{"n_layer": 8, "d_model": 896, "n_head": 7, "n_kv_head": 7, "head_dim": 128, "d_mlp": 2368, "vocab_size": 32000, "activation": "swiglu", "norm": "layernorm", "norm_place": "pre", "norm_eps": 1e-05, "positions": "rope", "rope_base": 10000.0, "rope_fraction": 1.0, "qk_norm": false, "attn_scale": 0.0884, "bias": "none", "tie_embeddings": false, "parallel_block": false, "extras": ["capped logits"], "init": "normal", "init_std_qkv": 0.0208, "init_std_o": 0.0, "init_std_up": 0.0208, "init_std_down": 0.0, "optimizer": "adamw", "lr": 0.000395, "beta1": 0.9, "beta2": 0.98, "weight_decay": 0.0, "lr_head": 0.0049, "grad_clip": 1.0, "warmup_steps": 493, "schedule": "wsd", "decay_fraction": 0.919, "decay_shape": "linear", "final_lr_fraction": 0.0, "batch_tokens": 131072, "seq_len": 512, "doc_mask": true, "train_tokens": 1494000000, "steps": 11399, "dataset": "wikipedia_en"}
MLP neurons of a small language model. Each row is named by its layer, matrix (gate and up: input weights; down: output weights) and neuron, and shows model dimensions 677-868. Each number is 500 + 40 x the weight over its row's rms, rounded and kept within 0 to 999. Numbers have three digits each. A neuron's up and down rows have the sign that makes its largest values positive.
Before each neuron's rows is what it responds to, as a language model described it from the Wikipedia text at the highest values.

Responds to: Numerals and pieces of spelled-out numbers, often before units or ordinal suffixes (hund-red, twenty-seven, 60th, 40 percentage points); weaker on prepositions like among, to.
L4.gate1619:549545490581550502478425519552533470465538410554539510479439433511555437526589506474525495494518470533507527529527537518483465456570548505527496487431470583468592442534559491481581472510520448520546446562462484469500499560530512509507504506432479502569501516525462512448520576482472537498454527457477573526479509474490544527498561423497528478454481465473457496458505540521503431472495504417498464497485480525460514499517476479524514478453475534538425462486513519491500481523502524447566485549502465501525442486490529447438517409437449429561510537503525541546515558500444422490
L4.up1619:478484454554538528466483514476488513525501549509444527569457546542511513463491476466489445496508512531506476556457509527493498491455522523483511497441513518526430440508468557503471502480418490500499500475484463527517615470501535546454541560524519480468484530484520525495546478481479543566492507534488419466475496494540536556497502475520510554503451465522456525488512469524469464585505501508425532532481577581570448418516408529495525373568544568434538549417472544469534515500502480521497517411519450441485463503510450461467488473470501527545412487461568442492491559463497501456
L4.down1619:471439468507504461475473522476504486504511489513441566516434438513489448547524477545510358485483573521486443546505467452492527485454561533503492399551542527496549486432465439484501461473519546409476527490562501420502535456445503497524467544480476510521487493512423476545485492472420516523485471550498457574446462480532521581518493380462443537499484443475546511497477523529531458484461552497434503525508532431558471458498415479484482491493541526533516525473459499507488481481517535570445534492419514439542436472531525454542520457490505559592479470478486497516532522497583483464

Responds to: Table cell bars, colons, or verbs right after a long noun phrase or semicolon list ends, e.g. "(FLGK); |", "Saterland:", "unit would".
L4.gate339:539509493500488591542484495466524487422502558536458545490503528458468518471570551467488533567418391475541567569521481465476513538519491567529518497534517556546519524555498541443466510426515457549517500426510501522542525462429520496492532466424519548492483494556555441461495543445430520591534471489561543501500530530550469543478493504421435441498510510503445467493520479508536484402508517484516481537525506511479388530538530425517505569492453558529470552538504502515462425511538540512536514493550476594454462534522499516521434543538438527501585509524470509568495486536576495514
L4.up339:537501474509405518452526543514548560518442471561502474462432512550539495531524506554498549440509507560524467505558510483465467534526492568448518538457456502485532504457578524511450444472518484527402481479529468535484499426471530464453518506450425515484423433594448534449517496461473583508517521544458472570528524549508508505484510481539531550467528427444469444452457580507481535485539500600453550560488587496552461555548472484522591471570456558490516510561534517539468531472535534512468412513549452503514496453501554487528496540493503465490471554492461527540528488573478492549
L4.down339:530507468531473525494440464422490472502512521509518487447489554511521457494582496521550589517445470485563507472546531498482585515562476405508477557557550561557513541531498511472520549482530504572480465544486532538556524496496489521466527523479541498508464417521518445502478535497443496499446544471505512547505597506464383512483535517490454398506525518548466494522509491490560406434491496486525538412501464451501490533535480479559517462545495542537478534509499467534448393497440555675603445513495520522521570543513487517471442543552513456542521549550514479475565530514452522528

Responds to: Connectors and units right after a numeral: score and range dashes, to, ±, metres, percent, -note, plus LaTeX backslashes.
L5.gate1479:467519465516585570478452483553564479545490501556506488504499456527541476515510431471554485539499510492508479504478477504501468538474467495506496536502490446490548532454574539492564511474445557480527537483465496495491529458433552494502468549483493477515487441506480479477491467486505568452493504491464520542566416497471542472540566573467521471424525364526495518487495525514453445506453583586462466450420538458513503520556607573470482498566464493582494543450518560459562479406508509486506473440519567531479521538468516504521474482532467469436480440502532510505523505521476541470
L5.up1479:469465501527495455515488504509504545520482434500501552480491469472486453458476507463475511528436498476467457472473574469514535556426457530533522480480506508562572492484462488576492495515465555532445478510484560559535498525510466482523480574584474566472438497433520543502542479468489515481506477459521517499522522479545416462517538514545568530576542526484533514497440525549485568449501438608519526490463395488511541538538540527454614520598537488445452534460438495436450481478461477519525521484537497489497516445530525561467517452543487507493416494524570504444523537501451472539
L5.down1479:423417539462456477540573477516524498510426484523513509474480461392491516465520587449452504543557494443516466469560502569483454484508466445527519514503483525474528476548490419479447450492476508492527480499430499507515500504472499546531504466511490507431515542499507557573445470470469555483533441444501498497509565422516453585450470392517548485477524591542503515485461454496437576558486498453499522510500500583457479519523435473485488537458532535476517549535517509512527534533536444554533502464545449516508416530563503486496515518453471467491479530453456505486519452509564538477

Responds to: Line breaks ending the short description under a Wikipedia title, as in Mexican footballer, Species of amphibian, Railway station in Bihar; weaker on mid-name pieces (Sel-ve, Hell-cat) and nouns after possessives (his discovery).
L3.gate224:440533494518560465589536478528530466531551470486517475450529507494468446456524565503492527534510489467463438540525525594536554565504498534537446466557497545463460450506547456479537524500512576504478443536478480533479508519489569519485493530470499496459431485490514530477499615543521498571491510503436513496442473474536484531551524580482571497485482476513515501471457568513442559541453493390525567484578467495537469443483556441510566485512475507485445585450471442570443534556408495517444538447561473493562513393449455549488459515528503433492458511426424481492544476445532556507
L3.up224:446436467465420447514464499439551492488523444529452496531410472564491522485528567414501591498463511472544520518506475486525488412511461473500512482531504473485524481503536564489549525510442514540504428489432495490519500529478613491519515428533526579517570528506495547540488519491460548467517452454479515533525400481536523513493524400496535479403540479460485512427439511518543525448515515489441474484537443560430494461480481447517453455527464556457538416416482507543473534558531484451515507549505485515518487482485468509503456498429436514490589488518522541572411495467510542482
L3.down224:523546525472447550460487531438536456537521449460482459484514510508473486587529443464494504430575474483484401518515465498522474544477584505472513517538553570573521552437424524481481496456496486399470452603551456464480518502553456516522546483470519469485513489484572430479426398540456470491537571559512485588465539481499521515458444568472498583531462535495494497489458593529481475498515509399496496463488514540401531543511467417509504558483558482489523528491522472523508496448516488558529426485513508490511518441496487564567491462500443497528552497505494529497534455507516489518

Responds to: Mainly en dashes between numbers in sports results tables (W 114–98) and the noun set (box set, CD+DVD set, 35-minute sets); weaker on table pipes and mid-word pieces.
L3.gate21:527569579556466481512552468511505597500497508468516478514441506478482520585437524536507550521529508497562591489506507555493455480540449465507488584471479471517595491530453523501525446538543451488468541482556418536552535484475536534501560512498449507478487475525470506495529509544520478507512482414522529534524542532529406426429522470484533497565524505503527538514492468520483521491507461415558473531514496494519526475531536434489514499489468508516596581489499432465443504556525489460525448500585468481497438435500480411482450471410488485532453445486490471455506507493510429491
L3.up21:575566535493500457454470504481510462527531458500468566514455548552525542503450495491524486498531476554517461491476528494472482453596432466462463462519438537509447563491475516463552491476472556444471526531503365509477465451551495460413474448458511635530497539412551541606531525516449473467503439504528477565436575472506502490534545450513438517521380480413545502617493510471509539588385507511487540532507485501500515505517484455573471477624502516415549539509539457503558519463522524502464497481536467463519521524512527457526490473464521518465517505397485468465511482561472470575
L3.down21:485451483506459460494501511514422525523547547487393510532470481543536499500493527486534491427536454485504484553524461520490504469513424555475544501500528503496486494457460473425553484475522528390487518490444558487487471522487517586509444496475526483503440562454448519516635476449508459469503539508519523501505479492544519539522418478551562506506563454482525517550536560400527503551513509459446526523488511598518498502524565507530427493477496521468474549559524512500539433527529464455483516512499489603526507468644457456518496479512524517512468498463501443453532531561472531497

Responds to: Occupation or role nouns placed right before a person's name, often after a nationality, such as astronomer, rapper, president.
L5.gate1345:500566433546472534499492468494481436524489506455491466538514534519537533517470484538463504522534463454521489478510476496558484505492508540499457470486476486460470480473531486495577526484459526518530458534551475485500467483491494477499501431546510490473440612522508464483498494571568463467528508522465513452554471550499506520491555459470494502510502429473571518449416422446465544515442578461541454460526488432552505555482473554508532527498461515445473439485508476507462506491460566504443498474548473499535584478493528528519499488416496538518436499489484503526512487504482605528
L5.up1345:452513537486463539510480482484489498460497483545509499475533566496431540469520441527513527558518433540521458519447507519472453451448467488505562475547502511582476489501551473462508508459445460502519528522499391500568485452485523400552563535472518509514465478494515511461520469444512484507452580468456568501478546558516491499519514508446530466475430537586494475556548405589483456453547454500487480464566486492504493513553493535490516497497530451477574535519485563498440467538510513487524519575557476490483519506499517512577512512497558488482437465469498533457460449531542494519
L5.down1345:427530519485449494491447474529448470518554593490536437501549489487471539516531662451421449563499441460526476460472475471493488536457491464504515485509502532518512438548541444467503530599487481593589530491527377449458411532499533534468423499519451520488495521517484433513419534495562451502534547459502567423543520541486523470480517478431555508544458456468455592476511414575508469525480477448487424480539535533504484579450487576513580503469529530497486531513521517513458483485469518476508515460519499514431515446450463515500543539488474530528481450514473573472504455455505494510

Responds to: Words that introduce a name, label, meaning or description of something, such as billed (as), code, means, named, entitled, described as, translation.
L3.gate1899:476525498489509480511465512560499481475498522472475436528519427482448389427532493522536452455515517529463544538523457523458551453548563522537496495499461492571472491596610561479533497439518504509519519440494436476510525424570639434560521487475458488540455557546554512469465511511489458476492511478439566510562494508505480498504499574525486517489413518505530471410507526486515605456497518512464500579488533587514470516504587545424500464537501490504496500512490532528510535525519496472486557485388531489527451456543478470521527494502513472518462559511509460462529486494507518506
L3.up1899:520532481445454488454477452551506496535520451469509512495489491504508507460484436519483536481594448608496491454528450472562460552441575458545521506525597564506561458482455526501544539494497449452578564421602431422503509400494558482518471544530442457579497462482466507532486439526504521504405550511509457486432496519596480481434509543527489470490567524496503487518513508587473502445412475523485483546583453526524538464472476541405437543429550466440458518459529540435501509467452479506473538499483482560531462486469536552512534494475523447484522508489586441455503440527495515510
L3.down1899:594474456451450477449553462589523530577444520550538475482464448510498503461566521525521454533530447538502490438521473510531504473499519426511483575538491465587493505524468510472569513505503461553506533480444484462506479394517560459528501530546557476473529505523506525590500482480489529498518518469489494448485438498501467544456425497458479516491535568535531521546504466482495480490507438518370545481466483457482478523556524522498512524464513531427453518533570492554590521466471441584489476527501538588496531439541486526511527520567459496441474442507499477487575543543581446496

Responds to: Pipe separators closing a long text cell in wiki tables, and predicate words after was/is or a subject, such as unclear, defeated, adopted.
L3.gate2278:503479474476440523495474462545558514540484435507501499477506559549537522430468510518577586450548429518522439500499525453449483591516489473457504450606460453566521458488467508434458514449487483523539434404571507540486464427499484478513563580417451408422446476509529423463494453506535439529537511588482487495513537504501476407505460506453468455500519495471439529456495541467489475493526442494444453420444545507563495528516477413508484534574432531555532433533476476566454507436423534514527543480514485495527432581480434512577539554498466527517515519449496453490495478530461460528
L3.up2278:476535523523527488495532523501463519504554461500482517500526415500472505553493478564505508524531458510487608489523471537505469511493519529581482458545485539484517507509531553401534456382495419513495498503536506571466492436483452374434551531522557487494502485481516556536503554469522492563592498566496466589463525519487450478444428538387502488540550491528499521589557475523518542544490531497551545520522452572517488537482501450514521500397515529472529471554463471513529470448592505482509490535489508508498513526519487497526492491550484498510496579448468520498510424450524550486
L3.down2278:491540499449513520486464524593536513494423534520518538485474534514520438458542504497481550563455462499549485469537558511414521601516488431543513516594509466604532528450503444460516559469544550589531465456490529517561494471479449437518490487531514451502408464552515449509577448476462577501546508519425470503508625498483459469483494529474533512532535532487461566516503501467493514472502467509493519494486504472604482591514493466579490414471467544489529518542547514550541487499452521576515490506507557537524409518475591520545528563548516523514522507561465483520529523504492503509

Responds to: Role or category nouns that come right before a proper name they introduce, as in Swiss singer, country legend, Liga MX club, Canadian music magazine.
L4.gate921:483529557502479541548503542500516555522485615501498451499480504547522510474512496448437504551502541539426492469548519556539413449475545554450476511478475497503506467466470501420534576437472568434540516497498493531470563566491492459530465484513435511457464485476536471552470532542559480533528465400454496529557557463435545542513481499490461459509484529562565486492469518439482497502559541506539513551458514582530435499480444447480501542503506481505482568480498516548471546484499537497464422469564488479524464547509471578626467548522565485476464509578512429524522408472495477492
L4.up921:514569517524459497517475505432472498433456467536484529485505492445504452581432516549503542419481481473556501455478484540563472456555510552463465479472444496543480509516496519487427499505389529543423496513523492495531502480453451468461535461494475470454526473522530423487413506443559534515504460496576479496497510515507459471478456540479528439554414534502438481468538528478472519454467523451546461526530586488454531505490543484577498500553462488476442463537487537533417462529523522486464472615540496437570397515477490439506477479426505438483468490527482546453451485527465539538
L4.down921:514545545506528443573486485548574465498482573465501540481487527474452551531508509477421456526491491516480494492514482468465456480420511463472516485477538441526488460486476444485489478514503456542544519493467468448433558479491476482532508568455404529446516529440450493493419460535588473532485511503564559520560537437503518532507433454444433520496513471570528491492494454471435458466479479496507548546486547510553495459540482508472471545498488537444478528531537516520429465518461492563536495565540523422508513488437539494533458465497542502460420520583485476543510427472520461499

Responds to: Fires on role or title nouns just before a person's or organization's name, e.g. singer, coach, champion, King, member, plus prepositions.
L3.gate39:543490525558472508510472528501500514528495456469543523468514522500432511509480488473533472517449385524432498551466524427502498529532592536465488527479466519546592518406466544527535505519496436498558422560435495532541475609513458448451484460486419520477452483440490507518520584540534509644550490502489539528500489458449509492491526518489550530507413469482537507547479542466535466552535493556512500452526512480482552505526548456521464447497469466419510515519566495507516455564520466498534445506423552519458516532488560544477556488533526516507510561543518539516454490510434487609
L3.up39:494519517566480477542531517408469422537455528512526510430503527485473516430472505551457524589523516534445512539481505461477473556571480546458528466541447487524471523491468514511447503503457505521518487477566491387496481484532492533412434549478396512501561471433492486563484499526564575499488544452542492527456532454495418553482455496544539551391472463429520498522538529486541558446464530510484460531442487469451461496524517409500526528518546502525445493552441463502567436492475575493487480480572456513477454499491442458525452498482460455507543452519503507477530463395510426564
L3.down39:482560565554492524477521486424484521466487479475550496499512457550527472509462456533439525493480489474429523512566451544527473514465451439491479537518493489525511521597510495530454462542529535547525543519532479480518619534498502505486512529496504571528520540389493453429554506463503499485466536513482488472524390501553486603465470521457463501489463509555527516492474496451461516479473495433481544501463485507470520609562530527441511566469531465484477447509500530524470546424389478486523460529442480437404493505469517496527451466492510567494463455537503503553554453507524527478

Responds to: Mid-word pieces or continuations of numbers, such as digits completing a quantity (2'0.1', $1'000', 9'000' sqft), and inner fragments of split words (to-nne-au, archite-c-t, ace-ty-lene).
L3.gate1048:506518456525499507428481443518544541501553543503473535484595520583553491541500444541493444521548583553527537566554510465477446443489509472474418437499497527570467483450494514497546525425478501471472478528573570495504504542476490520476590491472475524527496585488515497527556484473510434554486503503519541450519516499517438535480421536527461431467501489471547484477549500498457439477478505523491533477460513485393539520542508478506494505537511457517554442469398494472469507561442513471515501507422569527466465513519567481532512458473534560526480538585568536466458557466452563482
L3.up1048:548490568520510498501528525558427542466422474571520559514552470516500582493580498452543535450530505492519518509468480447525504493516562539473439515545521561627422491476519445512536466502458487458495503514487465479514542508480493493466569518548522456545506555520491625496485525455561461504469445503510430505499453487535530497513432461470579460459495500485487540493484548487486471533539576562498451477479505509499520515524449570416491478430464529495490468491449486507529455533489421460477530513555508572510494504471473520463520456492445479510468551503515502507491490513482610527
L3.down1048:496540439476513427502539474445513530487463415500419563423564440499498511503546507501513484480471516541484419522510481509378533394534469444537592574410452556564562445517458545519505413556473521422547481490352559476473539557485572504502495519502497463530552510511445536456502538515498463538554493531534489528500479463472543512534555420468487590548452508528498463516451526433544528540503508505432530488517508458486526533468440528529544429458512484470407466489480479430574421460509520535503456475511512518441495431500486442574465487487511482518482528515481439489529513495496494493

Responds to: Mostly the second or later piece of a split number or word, often a quantity after "a" or "$", e.g. 9'000' sqft, $'400' fine, 450 's'plash.
L5.gate1956:514489539477521584513501455535509519545536530469454510512475504461539552471493489520547509479498540527528538514472441526479452497476460666575462523446537543465565509490517524566541513409501533488567521582493478514458493513502504508495522598497475511504510497433517561434437509476531522510469470452498509486495544413538554518543565540509488476507460448453486450503391484458466477550499568463458466539461518471506499565531484482412518536538559531445490443464586493488515515490591450474498428492543550471544529469468514478554422531468464489482455516518457464525530500479503464540
L5.up1956:483529478432464383533463471475525530467506531528481587490543523528544558470475512508466490569459526506458438509509491460483509535513545462518422518507496444525471536506468540497498476469539506497485509465494562489542488491522556490491594488501499514429501503494539467450526452512514493580483539532455508484486510483491521540539520483442396539505475425488531457479522541480526548519519450486462555522508531567495569482489461526551464505461475448527470430525548509521516479469509483453474570483412526459504454530460487576504519495494403497502469457559566502534482504496491512510
L5.down1956:423542436505486505559461488483492504425564542494501560474510522461482512498493479479502487437502471447528511481530543504518460530493490536472475488537551488537495577469377553490464506571513514553584544459549560429546523506456448488481515536452482547511473432496563478459485500513505522515420487579456451553597520524530486554531512530494490487535460542493412539498490464583462494509536443443521540470617575413479539486461492577496495465509537468443609525512488523501493523520499441526459536423511458457579545512445549499557529550477501533532510508495429485558504513481443480511

Responds to: Line breaks ending short unpunctuated title-like lines, such as article headings, short descriptions (Scottish footballer), image captions, table titles and list items; also tokens inside proper names (The University, St Albans).
L5.gate683:509440498478491534504494564464508443494484477515504478474446534488447524549543569500501540558461486501581481497423451492498535499492491524479399564534503510466501511525465518476454519448529559497522539458519480582498475547503482566485537470496474452444535481538555470552498533467526468419432524515548458528512557545493568440475487553556482468480509482509503470508558498550413490515528516398517501445514483505495520599543504505466528471534498487504489522493542473513538567540469481496526516453481492488550542513503451491550424454477523450506412517405450524513483451490501492547
L5.up683:517530469477467558588464419499515460501480429558476539529521449544505473505516513439477424444559540461549473469425559508432510531536493504516473545545524503497491459471517546459501482523569524483412534522527444566443589479487524485492477473496482428541415464470598534506542453531491498556508532514528470534525530415476459411507565531520529529492518493518477509435417524468455569464471490571445525543456470478496494486510543491466493446472494500509492463517446466492455510486530521500508501485519450467495494486569461460473474439450510438524504415494509470532602566522515524487
L5.down683:500501511539510519582478483583500483547455442543503475443405516469420507466528460530350447440515492482545439489559468543475513571487419529501458518595492455406497536462472531461547510512543535539574531489528544519597449530512530495545511473475502463483484566447521506448538539479506521480474529456494550582517519478466461438483491548618560443552504503466542554494504519510399467518544509503533501484514485465472541514469458490458489526507486522527445474513473502513522507488477504585467556471538520440486478450522451516485519490517472492437525483492503512476491510529425486506

Responds to: Line breaks ending an article's title-and-description header (Belgian footballer, 2024 Italian miniseries), table pipes, infobox field words (Time zone), occasional mid-name word pieces.
L4.gate1910:522504512488524515478563492528526465515443475521509465537514521569467472463498500449448433489523544508552466474518492517465497545517494489508499603558510473464509546430474494467464486580544474410500496532499498455528475558472425480457483493435447465537470486464530491499473455541412434486493451434512494477545390502482536593516490515468488523438538525543431513609431503521525548567463421447600509484518543516489484498508528537474498456480529508447494552456483504488534475496613499494554523442503496511556556483447455516455568451557442496512436533552463529492504432491601442541
L4.up1910:480489455478576448482497505496479493503534468493483526436438488500515509390447521532476501500564558475476522444403542392459533530503435503507523456469490407433509487462535482521487510559507494394485460454534482486539570522548467553491475541469481501563477575507545534491483492553564501434550494528517460525500467494480510456519553531473588483528549481541510544398467493588537524499506435506526580532482526519544536463491485508493516465549508581473524548449454556549530516519474507524469473562533489516552410520524515520490500537503454494464447474548492554447572524537527541507
L4.down1910:460547470516466601462507534579529426520479516470445439465561527503556552530528522449478526484571481478534510421467479543482415455494509473484527508446503463510443513472538530513545503503507497579559482538559478537420532511487552489496517485539464540437454457530475453487474481549502531511528563480518523537465517535467494547458509537473481524464458493505479460544490539498461490506507462543501532506469496486492491467516516494494491487523478446463522508557482470501523509566538515761500536567446499452548543468442500495490510491383476524508517503482516526494546494538483530546

Responds to: Main verb or particle saying an event happened, mostly passive or intransitive in historical narrative: was held, broke out, arose, took place.
L5.gate1267:525451530542561479511529513524512492485547492398493521436551533530456437476547469519468431543501456481494504464507519502529532506527475423483498517462514525560483547456451444552467457521482522479518547556525481514490509469490436480521420485500530515467434475550527473508450510500530449524498534508482603545560485469467501517446474510458505485483505518475539481493485514472500528549517513487530509436478463548464506538501412484519519508495537488510493457414548438547523591494571436519501503512451491588451456514430485469523500547469450451460492476572476465522600539477534532530
L5.up1267:545468575468489538518485419419556482433459465469428516456502483482482455434526522525505539537483518466471421484441505501544566491485467564527516514472527479537543474481555479489535503511480533505483463513548495561512513481576472510430528422520485462474426467524431517516488558505569513516566534468550536572498457460538489523495415496505529524555555467568538505491517446471504467511494499552510528410522472540460524522436528477570567530473502593552470468552532459569493498519554435488513462493434522476503507462509501533451479456519519529501522517521519491508531498546428491572
L5.down1267:412442531522529400462453503487517529473418552504467442543477518431484481497517533532465533461490458547520531481474518533510495540471507540529504481449464470498527515513484518485481446465521538470446533519540493421420514430469542456515546547481408502496515450465475459530403480548513518467563537529434488518523552529495474479461509490481388539565433538487588500526441471539500512610447510485502481534495538473575534471438531569533488512445457456473433419526476460542511465439508416526473423457491571511538456505550453517482469513481542455497461497497493557531487555495546473559

Responds to: Mostly the colon after a language name in parenthetical glosses (Chinese:, Greek:, German:, Pinyin:), plus phrases like "in Polish" and "referred to"; weaker cases are word-final suffixes (-ing, -ed) and connectives (in particular, instead).
L5.gate348:535484508547506523484526510525460391433465414568438468490455489515515546558525506458501475524538531486457497486557459473466508574545516521464490531508478531552459460510499539574626557536480510479555545514515528447465509469505564522564578528465411511525563497492521491479471533529542482546453506488498400577501448502509527581545454481481494509432480548442586449456541449461539502543555541530445474560569480580558410409496507519439508500414425566530461482506457528507481521480413507503545430497463466545516457540541526526515497515534468406484546569526490458537508439557568531485
L5.up348:506470483475549535561444474507458411497514496596499442477405535573490547540507470514489432497424486525508436510493515482482486516522465559519483564542498493514505473480527472521440487525514558485535451516564526580526505471466519467494486490607464452585559496529517495525530474499487559494522459524470495449504403439556520497472525492540481489553505515539494573499460474497519466590558525465454391507448538495455458552462445487412498521493490499550463507556497493490489448519538463534472532507524497486467491488481496456528402512578538512549508485467568497550491492425519516476
L5.down348:599494507475498493464417466457503443429489497505547510502499506461556470459513514479433482501476558466505471503444530506457579469514552461496470515498509425508508424490519592523515522544544544491466506475509522442438514467499514455449511493476513473616568500505509469472448515476501494535453510531553493497434515501481538523479460565545481494490520491479445461558516556509506504475431482424473472511444437523482471514501487514490505501554496507472516435446501476542491464456433503507513530559533441530427631386469485469428535473503431516483546529534523503453547563513450466425

Responds to: Verbs and nouns that introduce a name, label or quotation, such as called, named, labeled, nickname, described; also Episode/Season/Chapter headings and mid-name pieces.
L4.gate766:440517504470514450455432473496448506531460542486495547562468578480504514518491524499521542500513474506457512558541572471451535471479500464558500520468541492456461486590551506504437516489469533547554505441537544454500560550482508450510449572535489484496455535525430496510556578482495505456500584597526476506428492525521580471500455447476523482470429469507491551566468550471512436471552506509464496538436561495514473521495403525503499550496466548492617510521441464439450546532532445501506464544579475497398436452462477454475502536519454502541534533505528533450470539591517518447
L4.up766:567522492517480527568458564492532527513536516509602517459495469504514548514550465459524473521513414573483565462574504527473510518555528516484466531580516583466582515524533479504518495468513521453452442507476437523462550525537458445466489569514480494537507546523529503537493533490529534548473465491532576486517576498526510538509512526499496515467480511510586527549540584496493524478447473494484478466459559556526521488464501461452470521516509425484485535553497470530475453470502529554469495497523534535475452488566505484502458429524448449475554512561511518459560522549514528496
L4.down766:491409440472462476501488479493504505544584533532460473516513566506463509461459468538476464569453489498544582449497445541451484511536512547497483535461460385586478360536517423533486532502507490504541539500515490472458456533497538473487489587454498523560533427497542509454489501502505514556502521537509484555492468453495431497510525517534508546560471464449479493476525498474433446518507568535495572466604482524534513497426429487499464579485482491482466522486471542524458512461479479417494510520474515535557539494444451553493588492466536487417512417567471497559478509512516585481